Part of a small language model's weights.
Size: 11 layers, width 768, 6 heads of 128 (1 for keys and values), 84.3M parameters.
Training: a variant of Adam for these matrices, 7372 steps.
MLP neurons of a small language model. Each row is named by its layer, matrix (gate and up: input weights; down: output weights) and neuron, and shows model dimensions 16-79. Each number is 128 + 24 x the weight over its row's rms, rounded and kept within 0 to 255. A neuron's up and down rows have the sign that makes its largest values positive.
After each neuron's rows, "fires on" lists the tokens most often at its 100 highest values on Wikipedia text that the model never trained on. A number after a token or word is its count.

L2.gate963 [109 132 145 112 152 160 143 141 112  96  90 144 168 135 143  98 124 112 130 119  90 135 143  72 163 153 144 153 122 136 139 123 106 148 125 125 122 151 145 121 138  70 142 140 124 183 124 129 137 102 136 115 192 131  90 167  99  65 114 124 125 154 126 170]
L2.up963 [105  95 139 140 136 128 112 114 132  92 120 156  91 174 156 172 140 128 127  97 162 120 100 128 120 129 148  88 122 155 105 132 122 110 127 133 111 132 151 122 133 119 111 126 105 174 123  95  90 125  93 141 149 136 142 126 101 104 158 149 147 101 136 111]
L2.down963 [139 131 105 126 105 156 140 101 123 137  96 162 131 134  98 150 109 102 110 120 151  86 150  76 137 114 147 133 135 118 128 104 150 126  93 116 136 136 125 108 123 160  88 131 122 113 132 111 132 142 167 123 129 174 117  87  62  80 116 153 138 101  60 127]
fires on: "e" 18, "de" 11, "k" 11, "ate" 7, "ex" 6

L2.gate1776 [152 119 157  98 155  81 102  94 179 145 115 175 126 105 152 123 119 112 131 116 135 112 132 116 142 131 134 103 125 123  82 152 123  99 122 118 117 167 163 115 101  76 134 112  58 108 111 133 131  96 122 141 119 137  90  70 104  84 175 162 149  99 149 135]
L2.up1776 [146 134 124 130 166 124 157 160 164 135  89  94 132 115 116 129 153 132 130 155 122 130 149 114 117 139 147 130 137 146  80 141 123 144 102 105 105 140 150 122 133 118 118 144 125 164 136  97  54  73 115 116  72 152 134 119  81 131 128 130 124 140 106 155]
L2.down1776 [158 100 131 146 154 114  79 129 170 134 151 172 145 105  99 115 144  79 143  75 129 129 132 136 141  98 132 108 111 125 135 170 152 114 103 137 144 122 124 142 152  97 149 176  96 111 130 120 109 110 109 152  88 125 142 126 122  89 109 122 102 132 128 125]
fires on: " Best" 22, " in" 13, " Outstanding" 9, " Independent" 8, " of" 7

L5.gate24 [134  99 133 115 124  98 168 124 106 104  86 135 105 167 123 131  89 133 154  47 128 129 112 148 124 115 134  86 132 129 125 129 131 164 110 148 119 152  91 108 138 161 130 119 143 134 122  86 103 129 116  96 166 124 145 116 104 111 117 117 120 114 122 132]
L5.up24 [136 148 127 184 149 142 142 127 145  87 146  91 164 129 168 127 120 109 164 149 147 132 143 125 120 152 129 100 147  69 140 127 128 174 168 148 156 139 100 113 118 130  58 130 156 119 163 178 157 151 117 130  95 135 147 134  87 108 103 127 124  86 156 114]
L5.down24 [133 114 139 149  99  71 138 112 128 104 116 103 129 119 134 132 137  95 138 127 146 146 139 152 104 109  99 135 149  99 144  98 137 153 127 161 121 127 105 132 166 159 113 117 143 107 119 114 106 127 142 129 103 159  92 106 105  83 151 122 120 128 122 107]
fires on: " Racing" 17, "ic" 13, " of" 9, " American" 8, " Olympic" 5

L5.gate377 [125 133 128 152 114  90  89 116 109 174 130 126 124 131 158  86 115 173 126 155 121 105 139 169 141 143  76 139 102 108  61 157 172 122 134  92  97 116 116 150  97 150 113 150 147 106 152 130 108 147 130 100 116 115 158 167  62 118  86 155 118 172 111 185]
L5.up377 [139 152 119 166 144 158 147 144 127 122  96 103 119 115 189 154 128 162 100 153 117 153 123 147 124 154 134 114 182 128 120  98 146 119 135 127 160  93 137 111 145 118  92 162 111 185 104 170 142 148 127 126 138 108 157 133 169 111 123 102 157 120 130 136]
L5.down377 [137 162 129 143 138 141 141 157 127 135 122 124 118 126 102 136 117 146 146 112 137 124  98 121 109 140 120 122 127 160  81 111 144 165 140 145 146 107  84 165  85  97  94 165 109 122 167 145 125 151 145 117 111 111 133 132 132 154 167  91 143 146 139 178]
fires on: "v" 23, "198" 13, "ev" 8, " March" 8, " February" 5, " World" 4

L5.gate2034 [125 138 101 149 134 146 146 122 145 112 125 155 161 103 119  87 107 160 149 134 143 108 125 131 141 118 133  91 120 125 135 135 156 133 133  97 169 110 123 141 128 138 105 193 144  81 160 137 108 114  91 143 152 134 166 147  98 128 155 133 127 116 154 197]
L5.up2034 [ 99 149 149 117 159 125 121 165 124 130 119 136 144 139 139 134 127 142 162 102 149 162 103 121 134 152 127  88 109 107 116 123  95 129 102 149 110 135 115 147 143 153 164 144 117 150 121 119 129 137 118 147 150 120 154 164 119 140 127 148 126 102 156 145]
L5.down2034 [148 114 141 133 110 133 126 106 140  98 152  94 117 115 138 143 111  86 135 171 158 124 162 109 140 127  95 138 123 140 105 166  77  90 129 159 120 151 155 134 130 152 129 124 142 129 130 120 134 135 118 135 167 149 132  82 120 141 157 196  65 148 156 133]
fires on: " \"" 31, " from" 5, " of" 5, "\"" 5, " |\n\n" 5, " Title" 5

L2.gate2269 [131 115 108 119 153 125 137 107 124 121 152 136 113 138 118 153 141 156 133 101 155 113 115 147 158 175 108 116 146 146 104 115 176 148 155 139 116  82  92 169 128  85  95 114  53 176 113 138 123 186 154 148 147 126 107 146 126 148 134 119 115 107 135 164]
L2.up2269 [129  75 143 141 148 143  96 102 172 108 126  95  98  90 134 128  93 108 111 149 111 128 134 131 134 166 116 113 127 132 158 146 132  91 163 160 121 120  93 117 109  94 109  58 151 139 158 173  93  97 178 128 150 154  91 151 135 101 177 157 137 134 124  98]
L2.down2269 [131 108 160 114 155 149  99 129 142 121 127 130 123  77 116 113 154 123 125  90 172 122 139  99 117 144 120 131  86 111 103 124 118 131 147 112 124  95 103 168 123 148  78 122 142 164 114 153 147 123  77 127 114 109 116 113 134 137  93 140 127 143  89 161]
fires on: " of" 27, " son" 14, " by" 9, " (" 7

L2.gate263 [134 138 126  74  95 118 114 117  84 133 113 103 173 128 126 167 112 122  95 105 141 118 127 160 139 118 114 154 134  93 146 106 147 143 104 139 125 125 115  91 161  92 136 135 168 178  93 133 153 151 169 129 127 128 100 153  95 134 154 114  98 146 115 184]
L2.up263 [126 118 116 111 184 119 123 188 136 159 121 102 100 145 138 170 167  94 158  91 126 156 110 108 113 134 141 130 146 116  82 160 102 127 105 135 113 161 120 156 153 111  93 125 144 145  90 122 121 142 139 137 169  95  91 108 121 109 172 107 152  99 139 119]
L2.down263 [171 114 105  91 118 103 111 120 114 146 154  96 161 110 151  97 114  86 125 146  97 174 134 124 125 141 111 143 121 142  81 173  91  93 159 102 136 125 114 108 179 123 139  98 172 183  76 105 123  90 107 111  97 104 103  96 104 138 138 117 102 171  73 106]
fires on: "," 72, " that" 14, " when" 8

L5.gate766 [115 128 168 133 127 143 180 152 115 148 116 186  99 104 126 144 118 172 126  99 136 141  88 165 138 151 128 163 110 194 106 128 117 129 108 173  94 128 101 142 113 137 129 130 125  95 127 112 132 121  84  98 152 117 172 149  99 136 151 190 153 144 150 120]
L5.up766 [107  76 112 168 192 140 171 116 121  93 165 216 111 125 117 147 104 124 137 146 133 146  82 120 131 125  97 117 126 141 140 146 139 110 122 114 145 100 152 120 102 123  86 117 121  57 157 138 146 178  81 110 151 106 145 133  97  99 112 135 132 150 153 130]
L5.down766 [120 106 106 121 139 142 159 148 101 168  97 104  92 126 188 122  77 120 136  94 131 161 107 156 115 132 124 137 126 118 125 123 146 110 119 121 163  99 154 157 129 141 129 132 141 114 122 123  67 157 128 137 130 104 142 133 136  94 149 119 182  85 127 117]
fires on: " World" 39, " world" 10, " market" 7, "World" 4, " system" 4

L5.gate1554 [164 126 139 125 116 132 139 115 119 136 122 124 108 114 126 159 118 145 134 146 102 152 120 129 186 154 116 144 112 126 118 167 145 134 160 127 130 100 152 121 101 155 106 176 112 155 136 125 111 151 109 107 165 141 145 116 132 144 147 135 148 166  83 103]
L5.up1554 [143 143 158 148 152 149 137 131 135 152 125  98 123 106  91 140  99 110  87 161 125 143 130 145 160 152 181 125 107 159 103 159 114 102 104 121 144  86 178 150 130 164  98 131  90 129 162 162 168 129  97 107 145 106 159  96 111 132  95  87 141 161 121 132]
L5.down1554 [132 120 119 142 136 135 115 109 142 139 114 123  87 137 109 125 138 141  77 148 144 108 129 118 104 185 154 115 112 162 126 114 116 140 107 151 121 152 131  97 120 122 130  99 145 138 113 156 151 123 137 113 155 133 165  99  83 107 174 103 119 123 151 140]
fires on: " in" 76, " In" 7

L2.gate848 [100  75 162 117 117 119  89 119 156  91 146 127 139 117 132 140 133 116 149 182 159 144 138 162 126 106 133 115 146 120 142 145 138 118 119 161 111 116  86 125 128 109  99 153  93 155 161 133  85 159 131 118 128 118 142 134 115  81 114 140 127 113  91 128]
L2.up848 [114 125 142 150 141 169 111  99 133 122  64 154 147 120 155 128 144 101 123  78 119 135 121 147  85 117 171  85 115 154  81 141 130 150 128 145 122 103 132 117 173 107  98 115 114 129 137 125  96 136 114 172 112 130 118 119 141  88 122  80 143 125 137 149]
L2.down848 [122 152 156  99 156 148 129 141 149 116 132 131 167 134 162 109 159  78 140 124 145 131 135 139 163  89 156 166 105 114 117 167 125 150 144 114 183 134 160 109 122 154 124 152 122 126 136 126 131 116 114 205 106 128 138  86 133 132 131  89  94  85 126 119]
fires on: " do" 19, " did" 16, " Do" 8, " Di" 6, " di" 6, "o" 5

L5.gate1341 [138 118 120 170 163 153  85  87 107 134 122  66 141 149 121 136  87 110 113 138 158 122 134 121 102 195 124 118  97  88  97 104 118 119 124 118  95 130 142 159 127 125 111 113 130 131 133 147 122 175 121 112 138 113 103 140 197 131 107  98  92 107 159 129]
L5.up1341 [ 95 134 152 117 135 138 130  92 124 156 179 137  85 119 106 122 158 144 116 152 150 104 118 119 142 106 106 152 127 139 136 152 121 119 145 131 152 113 155  84 112 177  98 109 104  95 165 171 123 111 139 113 175 112 144 119 116 134 163 151 136 142 151  86]
L5.down1341 [157 132 112 119 170 125 121  72 113 127 147 139 160 145 123 137 129 125  97 141 145 112 168  81  99 130 146 158 110  92 117 148 145 128 119 116 112 129 139 115  75 121 120 105 152 101 113 156 113  91 173 111 137 130 157 161 160 135 124 160 113 108 168  81]
fires on: " al" 25, "ial" 13, " ins" 11, " Sol" 8, " " 7, " Bul" 4

L2.gate1814 [116 132 138 146  79 117 130  83 125 132 165 148 132 150 150 103 123 111 155 129 128 105 149 124  95 125 117 147 108 124 139 118 151 154 167 107 140 141  88  91 141 105 107 110 133 113 107 133 134 159 129 107 107 143 103 116 118 110 150 128 128 125 103 187]
L2.up1814 [142 100 136 119 130 123 132 131 125 134 138 106 129  96 121 113 134 164 139  92 145 102 168 131 162 192  98  98 118 151  97 151 127 114 112 126 101 127  95 128 125 132 105 145 151 129 119 124  85  83 184  97 107 127 141  97 111 110 146  92 158  98 145 131]
L2.down1814 [ 97  98 156 152 120  99  77 135 141 129 124 151 149 144 136 131 149 115 174 131 116 110  96 104 117 103  78 148 103 121 115 154 138 109 124 113 148 117  90 120 118 154 103 168 125 119 115 153 100 119 113 124  88 107 118 127 125 127 128 123 156 141 126 149]
fires on: " by" 46, " of" 10, " artist" 9, "ist" 8, " with" 4

L2.gate191 [143 127 141 156 127 153  68 143 107 137 139 106 186 116 177 149 106 160 111 106 133 151 136 130 129 159 157 152 136 138 143 138 121 136 135 138 154 118 112 134 156 144 159 157 149 113 129  93  84 104 147 171 123 159 131 126 130 100 116 137 145 157 116 121]
L2.up191 [106 109 111 167 130 158 105 120 110 105 126  94 134 142 140 128 133 162 146 123 126  99 118  83 160 104 160 169 140 120 143 182 118  89 112 108 126 140 117 136 118 139 146 121 118  84 110 127 114  87 137 127 154 154 149 116 108 140 116 156 126 109 123 136]
L2.down191 [136 123  93 137 155 154  98 139 184 132 148 135 139 130 150 133 140  89  91 151  83 134 132 107 124 147 146 171 126 108 162 139 151 128 136 123 109 127  95 110 139 132 106 154 110  99 111 169  81  92  89 148 106 125  90  96 138 116 126 146 118 148 132  92]
fires on: " War" 22, "==\n" 13, " war" 7, "s" 7, "===" 5, " ==\n" 5

L5.gate1056 [ 97 163 151 120 165 177  99 166 128 182 155 139 141 143 164 109 120 137 144 144 138 154 133 128 121 113  94 126 153 100  54 114 156 121 141 133 114 136 154 138 111 115 123 161 113 166 141 142 122 131 108 106 105  94 117 124 102 125 132 134 176 151 154 151]
L5.up1056 [117 135 109  96  96 145 103 121 141 137 150 157 114 168 157 175  99 139  85 119 119 125 121 120 102 121 129 119 161 155 108 149 126 132 153 176 117  80 152 143 148 125 134 155 126 124 171 124 167  84 125 111 118 109 140 115 103 104  98 125 165 133 178 128]
L5.down1056 [111 151  71 106  92 145 113 169 149 114  98 121 112 172 144 130 120 109 131  85 136 143 103 127 154 128 140 180 155 131  64 157 153 149 141  77 160 128 116 120 124 152 145 152 110 202 172 143 108 116 108 126  90  98 138 117 136 128 121 145 146 158 195 139]
fires on: "v" 45, "av" 14, " ev" 8, "ev" 7, " Ev" 5, " Dev" 4

L2.gate167 [133 169 129 123 104  89 120 160 128 153 123 108 108 157 143 157 150 117 136  67 170 148 132 125 127  90 113  94 148 106  86 108 130 143 148 123 102 166 162 120 157 117  78 169 139 131 148 108 136 137 162 176 107 133 139 128 118 139 126 106 146 123 130 122]
L2.up167 [142 114 119 160 141 128 100  96 147 130 103 122 112 154 129 109 109 117 131 112 119 133 167  63 117 115 171 109 113 178 164 146 103 125 125 123 126 120  90  76  99 152 144 128 134 107 141 138 105 132 118 134 122 124 146 112 131  97  88 141 144 141 134  97]
L2.down167 [134  80 119 150 131 116 125 162 150 109 129 128 126 154 143  78  94 109 123 129 129 110 133 146 182  94 118 142 180 122 120  96  95 179 143 142 103 140 154 126 122 130 162 134 160 119 127 122  98 128 131 131 147 134 116 124 104 108 119  92  89 128 159 140]
fires on: " =\n\n" 27, "==\n\n" 25, " ==\n\n" 18, "e" 5, "acy" 4, "\n\n" 4

L2.gate1318 [125 113 104 125 156 124 110 102 117 135 138 157 112 110 148 142 126 142 140 146  87 175 120 131 102 171  87 140 138 134 106 175 138 110 134 124 152 103 153  91 136 103 109 125 126 134 121 168  95 113 125 140 203 175 148 123  68 152 131 101 150 100 141  75]
L2.up1318 [169 143 110 115 153 126 170 169 138 136 145 109 135 122 119 133 125 167 106 104 115 186 137 137 104 151 104 121 152 147 116 163  87 136 110  98 140 148 114 150 143 147 144 117 123 142  70 100 166 113 129 137 114 134 115 137  97 111 133 151 157 156 115 124]
L2.down1318 [108 121 117 132 178 117 129 134 155 166 140 163 147  95 110 106 124  93 154 116 121 146 128 146 132  96 159  78  85 124 123 136 130 170 122 140 116 145 103 195 122 118 140 162 114 133 132  95 136  87 108 167  87 116 107 139 155 125 128 112 190 129 129 140]
fires on: " Best" 19, " Top" 13, " top" 10, " Outstanding" 9, " to" 5

L2.gate1891 [108 135 146  96 195 122 118 137 113 121 149 117 148 102 112 141 149 163 113  81  85 119 109 109 134 123 134 145 149  95  94 166 216 136 140 151 127 151 105 120 128  94 117  78 142 138 147 134 152 138 129 125 143 140 105 162 125 116 103  82  94 110 140  98]
L2.up1891 [127 143 161 128 141 187 159  96 100 180 158  90 147 133  97 114 130 134 148 122 158 126  81 105 170 124 107 136 139 141 116 119 100  93 112 127 159 142 147  91 171 132 159 114 113 134 155 155 137 109 138 101 183  98  90 139 170 148 155 115 158 143 165 146]
L2.down1891 [109 132 131 137 100 128 107 126 116 174 166  59 144 163 107 119 132 146 101 126 122 121  97 147 147 141 111  87 123 146 109  87 158 114 125 150 116 163 154 104 132 124  93 120 128 153 100 135  97 117 126 131 101  66 140 142 135 120 107 137 135 128 147 179]
fires on: "," 49, "et" 8, "al" 6

L5.gate1021 [136 164 138  89 103 153 102 155  92 132 129  86  98 166 116 140  80 129 119 113 103 125 112 139 133 114 122 126  72 124 144  96 131 123 116 160 160 118 128 103 136 130 109 113 144 116 147 135 189 144 158 135 144 134 142 121 105 127 162 141 102 112 172 166]
L5.up1021 [138 139 109  93 124 153 136 147  81 123 123 102 119 171  77 160 123 121 114 116 103 131 127 128 152 103 108 108  99 104 152  78 119  98  91 113 133 141 148 128 127 130 123 122 139 147 134 158 146 111 117 139 152  84 126 133  73 130 194 145  95  85 147 143]
L5.down1021 [122 136 159 121 117 119 166  94 111  94 120 114 116 151 157  54 138 132 124 146 161 143 159 119 116 144 100 121 123 143 157 141 130 108  87 152 124 139  95 141 133 151 158 147 156 167 102 150 142 115 123 154 137 149 120 119 129 140 141 153 134 118  99 128]
fires on: "," 97

L2.gate551 [161  84 147  91 113 139 113 110 124 139 148 192 122  97  97  86 119 103 114 164 122 135 140 125 189 146 106 126 102 118 123 119 103 129 129 129 150 100 114 153 146 117 133 152  94 129 126 126 137 112 121 183 173 101 109 146 123  89 130 146 140 137 144 150]
L2.up551 [160 150  92 119 112 136 126  93 136 128 149 115 160  95 124 158 154 120 120 124 165 119  88 130 128 158 101  94 117 144 106 154 140 131 128 120 130 150 149  89 112 101 152 125 152 115 144 124 101 118 127 134 107 188 136 119 112 155 133 100 125 115 106 126]
L2.down551 [160 125 171 134 111 148 141 123 145 173 143 121 122 132  82  87 149 112 118 147 121 148 105 140 124 115  98 120 130 146 135 140 148 101 101 108 161  83 147 122 127 139 137 104 110 157  96  96  95 127 115 103 102 143 120 121 118 117 115  86 149  95 112 112]
fires on: " the" 33, "ef" 6, " sub" 6, " one" 6, "om" 4

L5.gate118 [150 134 149 153 168  92 154 129 137 141 148 147 122 132 102 145 165 130 102  86 136 147 108 140 135 175 121 167 130 140  91  97 137 115 131 155 142  96 124 140 100 117 188 115  94 153 110 132 122 129 113 116 120  97  73 159  83 176 138 126 162 125 113 134]
L5.up118 [152 134 136 146 141 126 109 102 127 109 107  91 119 105 110 154 108 110 136 147 130 128 108  96 150 126  61  98 127  86 126 155 117 118 147 138 135 148 136 132 127 150 112 108 128 120 159 167 166 116  90 135 132 114 112 130 127 143 107 157 126 118 128 118]
L5.down118 [132 134 151 101 137 147 127 161 101 130 132 111 102 112  89 188 147 116 117 139 136  86 181 128 141 146 125 117 111 175 133  88 109 140 100 121 114 130 104 154 139 107 172 127 100 128 133 132 120 121 113 171 135 133  95 129 137 131 166  95 141 155 160  92]
fires on: " " 43, "–" 9, "." 5

L2.gate221 [150 116 127 117 165 118 149 134 134 100 106 141 104 135 119 195 111 115 109 147 120 141 128  96 120  95 132  95 174  96 150  91 145 136 156 107 133  89 102 168 146  99 158 146 150 149 156 133 139 157  95 141  92 115 116 167 114 140 132 133 142 148 127 126]
L2.up221 [192 112 144 148 151 128 139 120 136 124 124  96  93 138 108 152 123 159 126 176  89 136  84 156 104  68 133 132 149 107 121 126 112  74 142 145 140 180 149  75 143 106 126 148  93 176 124 154  73 153 157 141 141  93 133 132 125 151 154 147 164 105 136 148]
L2.down221 [108 104 176 120  82 108 127 165  95 145 126  86 123 138 116 144 123 130 131 123 105 112 121 124  99 160 150 139 133 134 120  85 157 102 149 132 167 155 158 154 121 115 143 122 108 145 120 171 156 136 163 168 156  89 116 127 141 156 135 153 154 133 109 152]
fires on: "," 26, " &" 10, "z" 7, "k" 6, "y" 5

L2.gate499 [105 140 135 123 106 147 144 132 153  97 106 135 127 113 119 126 139 169 160 137 115 123 178 158 137 133 143 152 135 122 108 159 116 132 105 102 121 183 154  89 114 102 120 117 136 102 132 105 117 106 119 137 107 122 163  93  65  96 122 151 129 163 116 141]
L2.up499 [109 127 174 125 124 139 139 162 169 129 106 113 142 164 156 123 111 171 134 113 175 134 165 146 102 143 142 107 107 125 130 184 123 144 127  93 122 160 131 167 121 104  67 145 127 145 151 140 127 137 153 142 140 153 114 148 121 105 102 103 144 121 129 144]
L2.down499 [115 113 112 140 112  96 102 150 150 120 146 127 136 167 143 117 167 110  79 169 174 141 139 161 134 116 162 147 115 144 142 147 117 164 175 140 133 127 149 110 126 166 120 115 158 142 118 134 160 165 122 102 125 138 153  87 124  88 132 121 128 136 156 148]
fires on: " of" 41, "h" 17

L2.gate296 [104 100 110 109 113 139 132 116 138 121 120 116 108 123 157 153 132 128 104  87 196 137 111 127 126  69 117 155 146 117  90 164  85 136 131 102  93 139  99 171 120 131  75 133 140 122 118 160 179  93 158 126 114 113 159 105 143 124 142 121 159 120 124 164]
L2.up296 [110 116 114 152 140 167 156  86 141 123 127 136 103 104 101 142 170 112 125  68 161 139  99 158 116 104  80 130 131 143 112 166  84  98 131  64 116 162 146 104 116  99 109  93  94 126 123 171  82 123 150 183 147 117 126 117 170 159 131 121 113 149 110 143]
L2.down296 [115 126 121 192  94 151 112 141 129  91 104 137 116 105 138 142 139 120 123 106 118 164 160 116 153  81 136 163 156  97 166  86 109 135 106 132 153 143 118 126 155 110 143  88 158 119 136 144 149 105 139 111 144 137 164 135 119 134 101 110 104 117 149 121]
fires on: " =\n\n" 27, "\n\n" 7, "a" 5, "one" 5, "ing" 5, "ural" 5

L5.gate695 [161 108 117  96 102 133 146 134 105 151 125 151 101 101 135 150 160 138 137 137 152 147 117 143 138  82 157 101 179 113 122 115 163 122 127 100 113 143 118 102  97 113 155 137 162 133 123 163 132 114 144 173 105 132 131 125  89  73 141 136 125 144 122 142]
L5.up695 [128  93  88 158 140 138 174 140 146 140 119 104  93 130 145 112 151 130 148 117  96 160  99 107 129 112 113 130 151 119  98 147 143  99 128 125 137 125 136 165 106 129 103 171 122 142 118 103 147 168 149 114 121 150 139 137 126  95  94  93 119 129 136 137]
L5.down695 [160  97 128 115 117 129 111 122 131  87  94 123 115 103 124 111 146  99 111 125 148 137 123  78 133 150 114 113 143 120 107 117 128 103 135 148 130 112 158 112 162 134 108  70  75 143 141 117 125 111 100 100 125 116 106  89 110 121 122 123 127 154 112 118]
fires on: "," 46, ";" 26, " " 8, ")," 7, " |" 6, "\"," 4

L2.gate948 [142 135 123 152 170 176 143 102 121 134 142 110 124  87 147 139 114 123 101 130  95 139  70  98 126 119 129 125 111 119 136 153 150 111 198 149 121 129 106 134 120 129 165  84  80 138 100 112 123 142 138 152 147 137 106  61 121 152 139 117 154 151 112 126]
L2.up948 [ 91 116 147  98 179 128 137 124 188 121 148  91 161 133 151 106 154 154 129 141 151 154 131 110 141 104 119 116  93 153 148 117  78 131 120 131 128 138  78 156 166 118  89 125 103 107 108 114  93 133 130  97 155 144 142 139 102 161  95  99 154 124 108 179]
L2.down948 [ 83 142 151 144 124 121 133 162 129 146 147 128 169 155 110  85 133 109 182 117 185 125 100 126 116  90 118  82 132 116 123 141  89 160 120 119 121 113 115 137 144 151 111 114 145 138 112 152  92 165 128 117 148 150 107 138 163 123 108 121 122 138 162 151]
fires on: "o" 34, " background" 5, "am" 5, "an" 4, "p" 4, "ing" 4

L2.gate1269 [125 137 105 151 137 147 133  90 135 174 150 120 137 132 183  97 159 124 104 132 132 103 149  84 155 149 157 125 175 154 131 103 102 176 152 109 140 127 122 146 145 149 116 128 130 123 117  75  90 125  96 133 105 165 161 119 176 135 113 106 150 149  82 150]
L2.up1269 [ 80 119 117 100 136 100 160 106 140 115 129 147 129 121 156  69 170 135 133 147 153 163 136 123 118 151 116 147 116 118 153 149 106 116 152 133 127 127 106 116  95 146 102 177 148 140 152 173 113 120 129 139 136  76 137 122  76 179 109 163 139 105 140 141]
L2.down1269 [147 106 131  79 150 119 203  81 165 122 109 145 113 134 142  86 155 112 126 106 119 137 111 181 108  98 124 120 151  98 132  95 161  88 151 112 116 124 130 130 102  87 149 139 163 148 132 140 107 130 148 140 138 135 146 114 106 102 166 129 155 135 155 152]
fires on: " of" 24, " when" 16, "ver" 15, " where" 8, " as" 6, "vel" 5

L5.gate1366 [126  53 136 164 113 122 151 110 100 141 140 116 123  99 109 113 104 177 103 116 129 109 129 121 165 165 130 119 143 142  98 107 135 106 123 169 130 162 127 144 124  84 140 126 129 150 130  78 127 124 186 166 192  82 145 117 142 141 109 131 158 178 138 100]
L5.up1366 [116 111 133 115 136 149 137  94 118 155 155 149 105 108 125  78 105 153 115 150 120 142  64 112 142 138 127 152 112 104 120 136 172  78 117 136 124  95 108 119 110 163 123  86  98 126 155 131 159 133 109 118 130 141 140 121 126 110  77 138 152  92 193  97]
L5.down1366 [171  75 105 152 169 155 122 174 156 128 114 160 152 138  90 131 138 136 122 121 128  87 148  74 160 145 119 100 120 126 168 155 124 150 127 140 145 153 156 141 146 102 145 124 100 134 151 144 111  93 154 121 142 143  71 139 146 130  88 119 124 130 170 106]
fires on: "|" 54, " " 5

L2.gate2002 [ 86 113 129 143 152 106  74 151 141 132 126  98 137 140 107 142 124 171 145 120 108 127 132 165  84 111 148 146 119 136 144 137 137 109 125 176  88  91 133 160 167  98 142 143 133 143 122 139 154 148 104 118 151 120 162 141 147 102 118  96 105 110 144 111]
L2.up2002 [165 150 109 101 105 121 140  88 127 122 113 150 135 132 101 130 107 149 102 107 107 128 147 118  96  95 159 135 123 145 126 154 150  93 114 164 157 163 131 131 108  92 128 154 112 120 135 116  90 163 100 132 160 146 119 104 117 102 123 165  97 118 118 140]
L2.down2002 [ 81  97 126 121 157 133 148 116 169 148 109 119 117 139 135 143 117 150  95 159 143 138 161 130 171 118 149 142 163 155 113 151 125 183 101 161 152  93 164  83 128 115 102 153 144 146  76 162 167 181 138 156 104 127  95 120 131 163 152 152  94 120 129 130]
fires on: " to" 22, " did" 15, " do" 15, " while" 14, " on" 4

L2.gate628 [157 133 135 111 110 120 106  94  96 110 112 173 115 217 115 120  99 103 135  97 143 170 120 120 145 162 136 102 130 148 129 135 122 158 137 110 158 118 135 105 126 142 130  96 113 150 115 109 109 114 115 144 107 186 128 134 154 161  86 104 148  93  99 131]
L2.up628 [149  96 114  84 146 121 154 119 115 137 158 109  83 102 101  95  94  85 133 126 164 102 125  88 137 122 121 142 154 131 130 168 185 133 124 141 142 109 104 143 140 141  90 107 138 126 138 150 109 152 171 146 134 167 136  72 182 116 119 126 120  90 118 145]
L2.down628 [132 104 135 112 124 112 118 100 139 139 160 151 157 137 104 191 148  87 112 129 130 135 119 120 130 122 102 114 124 100 125 154 113 156 103 107 122 138 158 147 135 132  87 133 105 107  95 125 104 149 127 127 126 130 120 182 143 166 130 122 126 107 124 171]
fires on: " as" 17, " by" 13, " the" 9, "ell" 9, " with" 8, "with" 8

L5.gate1147 [127 136 158  87 130  97 102 156 124 134 146 121 142 137 150 117 154 120 131 109 145 137 111 167  94  89 146 169 174 132 113 147 123 139 129 135 152 132 155  96 128 143 131 147 144 181  97 111 123 130 172 108 123 152 126 159 138 112 141  81 125 150  90 105]
L5.up1147 [141 110 150 132 151 118 141 177 120 149 141 161 117 160 137 122 138 135 105 134  73 159 146 110 118 155 109 143 136 138 134 137 104  99 117 110 121 100 138 153  90 176 110 106 128 146 117 172 110 141 145  99 131 119 124 132 133 131 143 165 127 107 103 119]
L5.down1147 [112 115 123  96 103 116 125 149 118 137  94 121 104 150 158 123 125 163 131  89 107 146 130 126 120 121 148 117 119 149 152 114  96 122 112 133 107 108 171  90 120 127  99  99 110 174  96 132 112 140 132  81 177 132 124 128 145 107 164 118 123 149 136  76]
fires on: " of" 25, ")," 23, " first" 20, " =\n\n" 13, " in" 6, "," 5

L5.gate44 [ 89 109 121  72 120 118 144 140 106 144 146  63 118 159 124  97 138 124 138 134 137 132 161 134 142 141 141 124 100 151 119 147 135 101 146 123 136 168 168 163 115 118 134 142 111  72 161 105 133  69 134 117 137 104 156  79  99 107 134 148 127 155 121 138]
L5.up44 [ 96  86 107 147 108 120 120 141 129 132 174  62  94 112 172 128 138 110 137  90 165 165 154 124 101 124 174  99 120 115 138 168 121 117 140 136 138 131 123 172 122 187 176 102 125 110 130 131 125 100 148 162 136 135 141 128 171 135 104 111 116 118 150 125]
L5.down44 [140 129  85 115 133 106 143  90 133 138 124 167 122 123  78 159  99 123 128 148 119 139 114 117  93 122 143 114 130 124 151 131 148 132 135 125 123 137 139 141 117 118 143 127 108  89 130 155  74 142  98  84 182 150 113 150 138 123 117 159  72 136 128 130]
fires on: "ad" 65, "ot" 17

L2.gate2167 [ 94 116 169 106 147 112 150 166 136 139 136 120 104 166 149  97 137 142 150 114 131 118 140 116 108 143 167 141 149 152  97 159 118 133 109 107 103 130 118 170 131 119 149  65  70 109 116 144 102 128 144 120 131 155 107  98 109 103 169 121  98 148 142 142]
L2.up2167 [119 124 101 179 114 115 117 135 149 114 144 135  92 155 133 147 135  92 124  92 124  91 154 169 140 118 153 129 137 166 146 139 131 138 118 139  85 161 151 101 126 149 121 150 142 154  94 121  97 151 115 116 100 114 136 128 136 170 159 135 127 157  95  95]
L2.down2167 [107  88  98 139 127 158 150 144 132 130 131 166 113 130 122 111 122 112 102 126 177 179 133 141 111  94 134 161 172 168 121 113 145 196 135 135 149 143 113 113 100 142 135 120 122  83 136 123  98 123 116 110 135 137 126 131 139 173 146 142 156 137  69 111]
fires on: "or" 66, "ad" 20, " of" 4